MLP neurons of a small language model. Each row is named by its layer, matrix (gate and up: input weights; down: output weights) and neuron, and shows model dimensions 16-207. Each number is 128 + 24 x the weight over its row's rms, rounded and kept within 0 to 255. Numbers have three digits each. A neuron's up and down rows have the sign that makes its largest values positive.
After each neuron's rows is what it responds to, as a language model described it from the Wikipedia text at the highest values.

L4.gate403:122119082163149162084123152143128135157120147131122076127100117121145142137137134132087131154114146144091122168130134173141127119157152140144125111147083141089136097134157158092139148131143126149098148086125134077157108137129110121130127114081110112125158141112085139103113125141125151125099115121100074156156117094119160132096131135130139083144114091122087144146124122140113118116128132147157122126147134121105128124129133119125139122149078132165141115154158142125110162135125163116174130136165112143100135157156168085146112121147106117119139117114157150087129130127110103107
L4.up403:131109126068130114086150109155101144153123172103118161140088103123126127090108102125143143118104129111133122145109105098086108124114124105116099089163104116108132131159149111130103166138150130145111106112150148143196156140102114086159155135133130142111093135134195147138118140151123144131121094144121110128160096172126125174096110125150093124097100145163150060141114103114140157101149116148116117106137126142130127141118137126129112143151145100138142108146116126107104117108161113173076132174113124147086146137144088139149112080155133117098112096117091131102134117089133128137
L4.down403:090126125121151134109100124112157134163108090146136116094091119112155123127122129096131177155121129141157110147115137138130175135166116180122149116130108121077104123151160111090112100102162116115120121154099110122157117130160103106145103163134126153113124131182138117095089100162116152112094068113120119160090126163125140129093142154113129136107162151152147109183131132142140101142124092114127146143096143138101165159101118127094112133128097149116135118152138136093104133132125087108097158155162134139128083117143132140136107102063140151150140077132130136090129128129119087092
Responds to: Year second digit. The second digit of four-digit years written digit by digit, right after a leading 1 or 2, such as 1'9'94, 2'0'03, 1'8'48, often after "mid-".

L6.gate1359:109087135156088159104143096128156144124111099072120173140141130190130137132127115140117106122126148142104117129116115169155127130141150119102141129177149146149110104143141116111127125124159077093149160095079139137146131180129119127124155167109116155128151167097161123144137104159142161134100104137158122182121111087122122153095160133162135133133101123162116143123127112071140149105109120134098091144131080105137126154156109087102148135175104094121120156140160135102108141145140132158088135162107150123140149075071161145101096135115162135115148103103121135119126149132113125129
L6.up1359:145157124088171121158119163106156141148168126096176092116085075125157119115123109140107094127160162099125116117158117135139137108196109153103131136123141103126113117110097091175101138121101137120103148102171158128163129129137128141131110142108100138141157118140108117128151173131141075144070118133113135101101146143103153161137127178114139136110106155128142143152136124156189142126157145141129131143164125160113064112145143141130125119097100137134140051151114160137111141139122154128156115106179100111124123100106159155069150115113120095176099150165099160145102129087139153153
L6.down1359:106134141111159092154171109143175109098113102138095094167111107103112124112149130140130125130083116125144123156098126087138138122111152116157149139099137143107135140134129092086100108117183136142112123095144116163121123141145128130164098163106102133117125109135153147108136149127156128102126111099126157112140125157110152150149144108151105111077181153145146158131131101081103152131153173130126165162114059169106120116151112140092122139123105096112133143156139167111103131119146150105139117219104142124100157154092148130136146072137135108171083123167134109126139145151129125132
Responds to: Century digit in years. The digit 9 after 1 in four-digit 20th-century years in birth dates, tables and decades, e.g. 1996, 1957, 1980s.

L4.gate1442:118133126112127127170126119083150117080128141116144127131120097157145119172102121108110111146134127086123122111135112119132098123137102080098108149115097130122111149132099126096140106132114126116156121146094142157097126141140159137105141144151121124127083091123111138117140159112142114129108114125103115156123162136111131083101170122135119159153145124163174127092099154136130093104071157149132083185153142128102084120087128131175130136119124127129106119104115157118152134135165118112175111093102151152114121131132132103172096105155137120172093151131111130118103084063115141136
L4.up1442:113104116125133128143072083114125132107151103093148100127131124109126123156128137160132101132125139137112143154136136099152100128118125137126127130106117130136112125172079116137085139126154148146158090137145132159119052095138124122116132107140139119145139094076139107137115142163108108125160152133126121148141165120112143091107137160184120133141087101130133167105120095122150109062130148120127137123102138175118111092130170181137118113133150106080107136140164144140161127157132126077123140124115147083158142136137078156131170126130120096126150147144171121120127101098081116113
L4.down1442:132136081117081122160149117124088158165115135110116142098116147126157130132108135126164116163149086108101114169129160141165107107112090124145137159149120123109085120117119124111107137126094088090113133129125131093131131137120113165169145105118119110118108160142140152124113142086105110142136163119173130070104114179149119153097153136163106074136147108066163128163128155171164148113124120129151134109120081151116175077113085139124155121144144102097142148106166155135131109147094121172160133155072154108115129125118127141132127093117152121115136146113158114105127114139126144125
Responds to: Predictable word continuations. Middle pieces of split words and fixed-phrase connectors whose next part is predictable, such as afor-ement-ioned, for-es-eeable, "little or no", "up-to-date".

L6.gate542:167147107135117092096115109097148140142144132139130129114172101094129124149131145123129150084119097091134149141124123126156091177123130129143106126151127152089105142097160128141125129084113146145131159152113091170139122156103138091159106113106160119153107101066161152134106146127160085132110118150109114161140130106121111068113108126124116103115142108113071146098131096137156078121142116134111097116132094135141155118140149151118107118153133145173128148105112097103129124128147133167096143124188148101128164124103108118132140120105114160134130118129114150111131154153139125080
L6.up542:179109098118165139090099142108181132120150118095154122142124141146144121153109130107099160112144142152150100149128108092146140113139093172123146155119126132085127137112121128093143085147166146149107113112154119138116147160130113115115086110125145197158149116094103128122104117128143123118129139116166114121124136178128123123092117120130140108124143129130119144105166094149196163104146129162130112161128129154148166107129114149130154113162098091118113175087122147179118079141123127143160112151136172083134148128127120109131133155094121111125141126122113107077116131127122138145
L6.down542:098141114072100150140131074135107127156119121153108161099123098151134116123170130127105123142129085153091099162134109107138117083139118127139144144090141094124160169158139118120086120116159151112109131106130164165168116120122117114111153130111153152137135189185099105130125176084151134139112111115140104105174136142079101127105094089129113127099143103138146114096151158120139126117139068106102135097135123135109131146118148098177129117147075139129099123056137126121111143188113144130111110128170134131091115124152111131119143147125096182120145105112102156141127139111143121131
Responds to: Coordinating conjunction mid-phrase. Mostly "and"/"or" joining two verbs or prepositions that share one object, as in to and from, prove or refute, owns and operates; also word pieces inside names and headings.

L5.gate1499:176143122121123115136118117132092113147144130130141134147157137124102155166152129136122117105143148118158146128129125105132123121161141127129108116112130145127080173121119133151147128181116165123139176131151092105150133139151136127128096089168127094137131127136120153124109136133088150115129087155123086087142118128111117126139155154114061097132102087160114168115101128214170108098108172095140122140145144124145129093132128119188115150151109141109103132107126141159149117132124127146140166112109125122162132146153164129119137094151124142141144128125088111109118117133094089142
L5.up1499:095124126089101102115126131106152096127140119114148114101145132165118110118124133118128091150130102131112144131164115114120127132092105146132145163134145092114146139136154141065164122105080090149129149110113096115156105096130122097153126103170151146102137117147123152122106110138099125121112122141131100158182126098080170122099112148131134123135125160100111113175131119129118134179097097122116118144116129096155091158144142115121144124154061101152114151163155120136123115137135124104169150134087131120107144102130131119121086094110119137114150161101149095140128132140091122143
L5.down1499:137154077153119109112088170143147143143117133104136092148123120140107107120118152141116110131134067105136125161124139085164095162123115149152100166113135142123087141189134129132139129101075124162111160124163122127173117200130130108150110124153144115106095110127152145117137127143099108173182132136147068116157111104114073143142116087128088092136136134150099168120158069175109084110115114120166130120143166136124156082165163140126139103147096130129135150113118147094104066139131130173144115093123119132170145153144122151148118124117140141140101151099140097163152154115086135134
Responds to: Paired-verb coordinators. Mostly "and"/"or" joining two verbs that share an object (owns and operates, prove or refute, load and empty), plus scattered mid-name word pieces and list separators.

L6.gate525:167127118098141173099135145177102136132171152130144100119146106182158155115134162129098079150155148137107122122136147118114082125101104147108156118130139137135113118158105106090121113145102153139107114147119123209130130100098124138128134148118110106134116148114131098127153112135155135109138144093120141152112154081076132133147147103127116109158159130125128122182105120130099124143100126105119122139164095117105140140123112121168113115125065126109087083112152150104113167124175126125133156120106106132126108103137158137129122137153155134096128122147113134143126123113129128191
L6.up525:121108158141142131101134136113103161149128131098110087133125156161121155136116171132110123121122157152115118151165112124100155128138096105101146120168136096160110139135133155125135088127085105095114055158122133137143143114099166091139129112134131071119142095100090163082187165148155140109169142116121135118137121119108160130132164098092148147050124124126118113156128126094154152134127136139147093124133112131107112096146107111153155142106146161140087116159107129150080129109128132111160098143124117103143106099130128115103120112167111098137142165114097159112137139149169126147
L6.down525:154135108107096136132096114141123094133128094155122139142105111131133098163146096147108089160139114139148152141132113097149103143107161113113101095119112118127124140121102121140123120131115117125118140146145146101136105136129137108089167174142162163105110123089146108169126149119134155134078157146146123111056137107146108200107136119126109136151168135193091138171159134143160079097103120173118174152091133132131114160131155181113129144088116132129120108089132153107134143135086119119100101147096110151097149143151089138111123112110105126113131096133099124160167085080096153132
Responds to: Phrase-final head nouns. Nouns that complete a noun or prepositional phrase after the or a, often ending titles, such as world, Time, Hill, Wall, wildlife.

L4.gate193:142139131138129143112143105105120163113141143104126158104098137090110115153151168143147170115158127116146158166140080094138095128163158162111098126127126110086091126109099152146132069147111174136104106151093152130089158146100125147102112148120140114116127102129114171123087123127129125131162093098075118149091124100139130141104123130091147098054139099155128144091159144099141177182094127163113133115159148133110119107160133150076123103132115132124139112125145120122150126145089116080111122168137100117140140101126121126118136117113175135136147114174116120114157118121143169098
L4.up193:115150100160162143054137074120104185119124149122138127064116103098080185124124131138112121145123123151124154147130112098126143066159142131129079128143132156161119122157094135131142133138141121133107109121122133112148128114140132108145102126089179123139117125155162137114173083083096170121156114137107121149169135112134140148106097136117126140140148097163132135126141154124100172127115126194089154101149130091148147093133133144103159136135153150126122122143159106126141135157144121133074134119110151137157160118132137134096140150082114162096093178151093134081165139090117129145
L4.down193:168108137123164101151116095113123093115125130116135095123127112134144122094105114139146083117086118154104106127133182149127151137111179133111199116175123158165121133147110114109106147157160110143108103106160124118163155126117135074150152129144136152154108153090139119111170118170129132141084172175180118121117114138108139124153114152122124080193136177108137137116140146115155103148159157148142143117147106131157157114126152170140122183114102109141139128126163174155103101128120116119128130154071092093148134125154149150134110154135102121112158110088132145110139132115137126108
Responds to: Predictable phrase completions. The final token or word piece that completes a highly predictable name, title or set phrase, such as Bul-ge, Anz-io, "Marching Home", "swept away", "Western Europe".